MLP neurons of a small language model. Each row is named by its layer, matrix (gate and up: input weights) and neuron, and shows model dimensions 64-255. Each number is 500 + 50 x the weight over its row's rms, rounded and kept within 0 to 999. Numbers have three digits each. A neuron's up and down rows have the sign that makes its largest values positive.
After each neuron's rows, "fires on" lists the tokens most often at its 100 highest values on Wikipedia text that the model never trained on.

L2.gate2121:452499430554558481471508443516477403438516461469569434448559588479543491486480486531463520505559549578458485504504565425514499528522521481561484498479439446419501452561500489444479512476488429430461480460543519508507549445546423448430398501562492496522544527560515415632514435616425494544493505424473521524507533507449492540388487496516466470504457548451475483552405473554395557514501484370553492361468472454444539599516488452504473541580421480537545554461565456445470459546504491482521509460581491454445537499483493425504508477574457535518566529499531456506542523510558518530
L2.up2121:485479638598517453483512434449491508417494456527544464525420605419453551438498540526412463598437533578524486529575535408516546447498523503459562458407434483565555504462492533467579528527439506576557524473520492504493531488461493529448440488543390492515466524545494476559515541542416459469465540482508532505485530476567497472476509598465558473491441455530514530481521526316478486529409461518448540470587403567419532520450555477498469434627457495533446544435576488492523430519438420513529487481514536491488557572510526520486585448527483512502517534494532542488442503574529570418
fires on: "C", "c", " organ", "M", "ub", "F"

L2.gate2790:513435542564450479527501571469433483628598476555503403451460510588543541442503459470485570547596446557428455440464538474484534509561483455483511465355493579431518550501526433459513499429438540506560527530406483527542481421400520576429453533453451486443557483480527497407557518506525576492478524522514492507505528525461439460459415480410440427550507500601530558466503521600517534530502490477539498486471440515463384496508473543549510516513413474454520537485540456426500452482518553616441570545483511445487442487461539487506573524531495512508523425463550490456507499442553493566
L2.up2790:513465556542575457448527511471496449538530477475546485493535481514454543468560586489516542622540491580473486490561520512460428508486520471422497540480552489528471508460494508428583535503562474502568584421535567454450515380505633528566546502472492419438553692514453509636526539491477562534604434489482469477346519500503439517466470484429524439572516455478525556539468478571551550554418494545579468532503505513481474475513583473485495499428528466550598490487542454556458565506561544486528504485476494417589485451474527527510518380523447399503500589535497541454623467507472518508
fires on: "s", "ic", " Party", " Candidate", "at", " career"

L2.gate1329:538465467505497484485480497531519478411500499449560549511442443434502451494488562494480435522431567584498438416466535494443546495470522511510487510477490592545504626525468493543564529453455512543521446564442457587484590459459592542513467424562449410462406444548531417527430451506553509553481655526517431535465477530458494466400586464552485586527460557445546562505478506470543539606446472473468506477537430456534489485564434589519589461469571487532514554454405390458450475536449592480508531570436511531516541527504488534445510523456459546571491501435497486424515423547505478494
L2.up1329:398490453485455495489397451466483515475475473481517485487591452513545502444494498535576606554443426410527431486469404524592502419494422488448515447446467548437511474584480575504450541529507497407455516470513473508484606472504527567482523508499579512496463499449496463474473527446526524383473490447587486497550446492551534513476489487507511446512576443451477627528529642554547473487452475470516512540531609531441548482568471560547488533529556466497474455462500481485486513428546453498440488500562518580467544400410417506472526507481516502446477590534455450515440395530514515477
fires on: "er", "ate", "ner", "man", "ender"

L2.gate224:543559427530494468578510412539540457503481652472516481547499433581478463523505595637557487483523487565494541521517552459482552552487548535542412528430507529580461476513478518523502383422385416441609501535542521500387466428483461541488565537502428508500552536468490508519420537521466452448577499455484591398447451463543594484412551419510536505510507540465528526510413543581533485485400512553549482526501505469567482421509545472425527505473389494479453491493468463515430494420452524408549576490516523491415411491374533424453532452444567482478478499401478500522521420500523394481
L2.up224:482526488472553444368506437504469516437535540511464418454517509522506473488406538527523512514516477500462618596480443454576401461496487450565566512440510437523440535501504486489497366539516429539470590511534474527545478427528605477584524533469520515459539538478540563492549480508517495469565367510446516450567438395508474457465551467611513395432500582566476499554481532570552501503466541526538464509473475567582483515470496434437506412530482552425519419575543467436468507488499612488474527482522538414430481577476528444502576496534565549535426494435465540418526544492636548455
fires on: "us", "th", "is", "a", "i"

L2.gate40:559390478497468464551619538517397500551550399558491427439447545591464487458466592465500551477402498442526348553504554490619491442509459517572462460529537516520525454507505463452505488536520505552528526491482546454592489507429474469571451540604448518539573548466489471456432506495550588443531499523523588410524492522466435490458536502533546454535534515546462540491488502493427490453510550439460525533511502466509518483483545486461489439525512562566528495576525409562527448377416403415539549404515557482395511580476479490458514463460445574511413445493549514580470455607482445480
L2.up40:515558516480409564498475592444519547458476429416516481464446576457539495544566505522404575607455468498505473497520413513424510518483456441575453506488557505536497542544488502513513458495501456463587557491519494532429440426411437458411615540571561481433539484515505598438494425543486524493489463580527455448520574583517482513444522517613476502483506466486489504534513514499601439459541499457562582436517464499512430498486585468429594574559464607414525538460504528451479525570455496356548480532610421483520558534436478477478528565527508480392452528504486513470485466539566451469
fires on: "il", "ial", "==", " and", "ib"

L2.gate2357:493478394386498537442553501457426442498487524476495444459445577427400491556576522461522422488551520474557555546527437585449515431482495390524477513530590445499600460442529520556566453441532505556492461530429603520523464414474520450484497516471419484463565451544519609485479550568474492496500371494506464468437490430511529541454440472585477594424500532559534493552521485448541457491505430549490539488455522471563513488502563421483555456512594485336548520556513528471520468613503440462520491481506565485526606444416625520477477445527514493462525399559471531445532492412483439453
L2.up2357:499539414493474545484502417480515554486558539410534453574571509511399456494551444385559479449481511441468451552478448425451529459592492457527511519506456404603493501491491577535521444534547491424568587434496444539455585505466425476536500539554599456603447456419498406487551532470509614516518494546461571462544512571498464446480590487640519495562435356573496498428535488523508461522542487459496443479515423492463556478537471590559424503495458479497487564532503417524485532584502399470435516565547490495533479546487503552603431475350471559541508504464550578482553490458550442429
fires on: "in", "et", "is", "ar", "n", "y"

L2.gate150:579475551421572484486517539518476510436458544643521525526524544551555480477389504546501541546492521528545517564481438447530563588445527476498497432622478496485487521555531500460582518506533584497503487396413497594438536372536470507470470416500522505564552484597432476521491557495452519558522516510538497508594519417552562525505568440569495476373531481474520428446527504459520491495472548495508466483582435582532451472567545595419553433656440556400414515536482467515514499481452470483443506566475408510451588579460479383368538487576445482460503559530460449630539422507525468446
L2.up150:486428574429559485500550551589568464517476470436470490483527427560481588481467560507461487540488492497528513418572440500562494533408438538556576464591500477524474444522566522486438425561455628456558439466489468388580426523554447589529581443432481506539422445525466449572492411577406564514530533522452557496537515450432557447487511543462457346504423556581534563487438517441415427502510508511553506519547533549518456514438506494446564468514527577465392527644492517577554509465467499519529492431455549534505498498438471533508519446494426490450524555579424480563459576405523446491
fires on: "et", "as", "ed", "an", "ey"

L2.gate1933:620537508482553489592487544511478511505531437505428388542440449490470517408421490470511394478493467518454473513546430433498517487568552544471479420427532503506510485432435493597554518483436505450506463529492441503498502594490470476470506452570441540488508593516600515558507501481495535547537454581377532560533514518478466417515520537535572502481456559476563430394546482461510540431487580524463504534515463535431408580594548556420440525571487532601542519417477504516612458547510500492497570480506525496552459426559499545526495630536545581501539450547522504517575472420648524401
L2.up1933:450540525555514558453509490526565477446422472446408445486588517498507473427539540500435464523394410597485585420491563605469494574529540502501421566492495474513527433532377479501453486417500482441502526551521448504630519460409506513460598368461553513464553629541506519532444561433632474547382473539435491529455500494449533521472433551414509559577522550578491509478457547499452528487464460550498545537399399436601526487408481494488534481402553478523455508503487528519451505561550553439519513485494459459435477461559431478556430579503492567529459492503388551536447512518465405544
fires on: "ang", "at", "y", "aw", " and", "ow"

L2.gate2640:539458472457543414581566559594509566565501569499623509563415434455531449458446448494431490606537565545520581509534485481518591480547486490519434534563450578431511398528474532484497536434522521565516585555451534540545541579504497540426499452461461467636508566490440499555562520459429451451491513553520442526491595434537554465449486512445465445398481562531503479524467414538510529507511571611545511512471442404498514469494540504395536536534432501519626577445538488474447491469525593507514413495513454476494520473493476472521509481426502561508567494454531617520508546506487479445
L2.up2640:462518446477493518513457503568500503472513428483484470448466491436514500521519518631453470462491433502441513425540448490491419502502566509533442447514514566462474551362571528525590490468487532565522554488486498498564569492531532520483500625521539473458538562445528455494492463510573492349417482483567533481504517540509451425548435519428540431537489543480540547452467452507423455419488603416565597486535504577534469465555483578505546543451493465557473608499495541542506482440551527523493544407462493409510514497638480437510432540483487509497428516492469429532443508576391599488
fires on: " of", "ans", "un", "\n", " (", "am"

L2.gate1628:437406525515581554509476409569533490397524465545566520473503498531532554513470586530484470534547539528525578528546498542512512409412478479513385485502549445467512426518496534566548520499476417489567408520462513514477502525490496433514550582531540478601481456498546479450436446496460456451517533540494529457479437430540524549498576526525492479475545518463461494400535529565548457503440463557461533448495479572378459412511503602487503529471464508554463481446553562532535534561530538454464478453451464486570541449526557557476415478468568454515484367428465580465498549471490536499
L2.up1628:522495524384436469519510461545496547526497484535519498499481536472546423596497429434355409409506514465437571515621510444594557468570501522483488487473447551499512428574525490483446422520438528451468553526615477481548491543558436477510421584581478614528419503532514526609464514547467450533511529441489524557567587430481477512497610468525495518474607584541448544504478513478490407477489478409496507496512505530479504507465489380458511523598474494493545552495482501489502556419536496579504482612457503544438560413562482507498439503498404523422475552449475491530536464514556494626
fires on: "ish", "es", "ed", "ts", "is", "ile"

L2.gate3183:513567450571588601563489511531483495459522438547414607591425451533486403407465552475523543523436460454570509465404530570471467487469535583532487560508535470528511552493503463568510477550417524509517510517579542579506554447456561423508443431507435497636462425609537382516608528492549485486474476594515517515488545444473508450532476570543485526492619596472527506434495501618450503547564501514603420544514505472519490501416467466422498562492581343522473466563386512500535418573510504542464563560446496441587447443560492518551506522547471463513534468584584435494469431465548477506
L2.up3183:429443548504542486455450515501504581427536489484518536518542456438439478529478471548441441527513524485504511574549481513464614429491519550536495537499469451475506483564487489494511572554529554496499448464521434410468474485536493412430504520426373515485586461504451489492457504503554573477440446487542485500484560490400441514545569528484508472508529525444506490370506442544531467541479551519532485450515455538502459522413518443570547423482533448471411561407478467570476527660406534500498463517532521547531572494512483524488508465438531410447510527508482481574464522465499521592
fires on: " (", "\n", " of", "ance"

L2.gate1364:627517473468586434460492499512505594488502429471550503535438531422571512489575501552570493491515536451560550497543590549528448452610457485492511534390501479465565522496499513544486508488477382492447452520583591453511489492489435437482464520566390488583510409580552584407437519514373414503509567575474448584509455443552392439550425505517502451515514521437450480476466448488554538478480459479483553497489541615460548562463466494521468469494512547474536571518479542530567347400474521519469500451498465475611541386474556466520477492498572509525566579572504462537479370445554461450
L2.up1364:527554487511507541548545522491501494530457439490572479482526487521449501485516467415539398451541553549587510512451489445451454554464574512420459457495432533516568490404475511560583431512515524554589525453547479511639542583583442546427525584418415557490460450502523537453413405474545414456533542521500467547500462477478547427596547471499476528457384429456493498498455458458582634451474484478515496516554391557574511488520522503508551502440447495586536558523541484595533482482492526493512556558554451568480471431493498437534466506443482504496583501360505439485443569521467501564
fires on: "h", "y", " which"

L2.gate382:506461491586445451499424474531437547451537464456403459541417563486413497449525486508434446520513488510523524579355374517546432493454571539526484481441352491563570432437518433508432434534492497377394500520496439485469520449457493458494466520496491463453484495481394472540467526466448476562519451510590534489468514446569574494478496496450507517558557416505457560525494563417506541537421399582502505531562480560433534539634569472586556505511455459553484514474451511525486474393460502394490566499559432441443453466581523464538460552521530553541407553547433536532536542504382436451
L2.up382:442569469520475579490461523469504443524415502477513445509451449472426443450522608459495513511554540477444459439457542478487509431567535521415485394508572524544431482575546525511521538499475441424504466504541466525461471531412464529627447506426483574461389531485626476520430452513549526439481585472497544458459464455505541573516476498505591595617424442487461477509474436462577542579412556542423459502506517534435536571572519527486517517522561465494451439529482474511477514506453457458441461411460567377497510440453558439525498490543609568544575521468446499475432394525537453523
fires on: "ed", "pl", "v", " County", "s"

L2.gate931:542544530445563483565469559619453463512594505429501472425324439347502505474553456563476451471488455472602429459505598443381489585532442436486547506599479596523480470456461514557541529504478569516450493493449414503397499456496487494509538568477466495486466473472485443458491480504560460561539541456522453493546523533506548513437550584581567481423571466527555469503420439475501436397488481425562543497603464543519480376483433504551501460448490575405573552512448480442445489473495475546464457540522365494534465553473541456481536496609555462506444577479481461544541446449539446434
L2.up931:561478524499538483554553478541480472469664520496455407470496398543450380475522550567418468554461420532555429518479513466548465530441515465469467623516494502537426521545428399436441525538502470504630446487460499437552444542514537498516533420484552460533544546576591512492448604622534512511453497479545501416503516487491360545504585493533472427452518500516512524548591531477607516489554493604498536440472546432560489544525573493471504434490400538540424558538512490502567493526584542474509429561446504524553576541491522394574490493498462572471488576514596474569347537520461391480
fires on: "as", "el", "et", "res", "els"

L2.gate2540:542428452581542444497485605517496464456674473534541507436454518498469481487484463422507523513474492448488474507538490378579502493477431544527414507438449454465429482543460522520504598475519486568418441508575556632486482522529479472464493478499604520584511460536535398487553400518529481477512554539439511486537499529432553480470522569544469509511493522536516529509457538528483528487554450532549497410491512494549567528470657506496479504475492533471500505517463505516507493546493462490572564524514465529583475539535419465543570518567464505470493494561486518492489576502454429508
L2.up2540:524481433544510529537579505481536576593496452556551481443524627548552499519535567464603506533481546516520568549486457514507535531496546435496536506595479447543422564565523552561528559512545623526537567540497473463569517435495391467498496438432541510497540503473555521434521534518492495451474552459486530460544521550445440508460429463535376561451531457469590552467550601538474475561541548462515447492498521529498629491455407451555574535521508435598476437459597417528498575522420538427499544557530504482627493445608499482557490396476462671564515464504461533448520555555464441478
fires on: " (", " :", "\n", ")"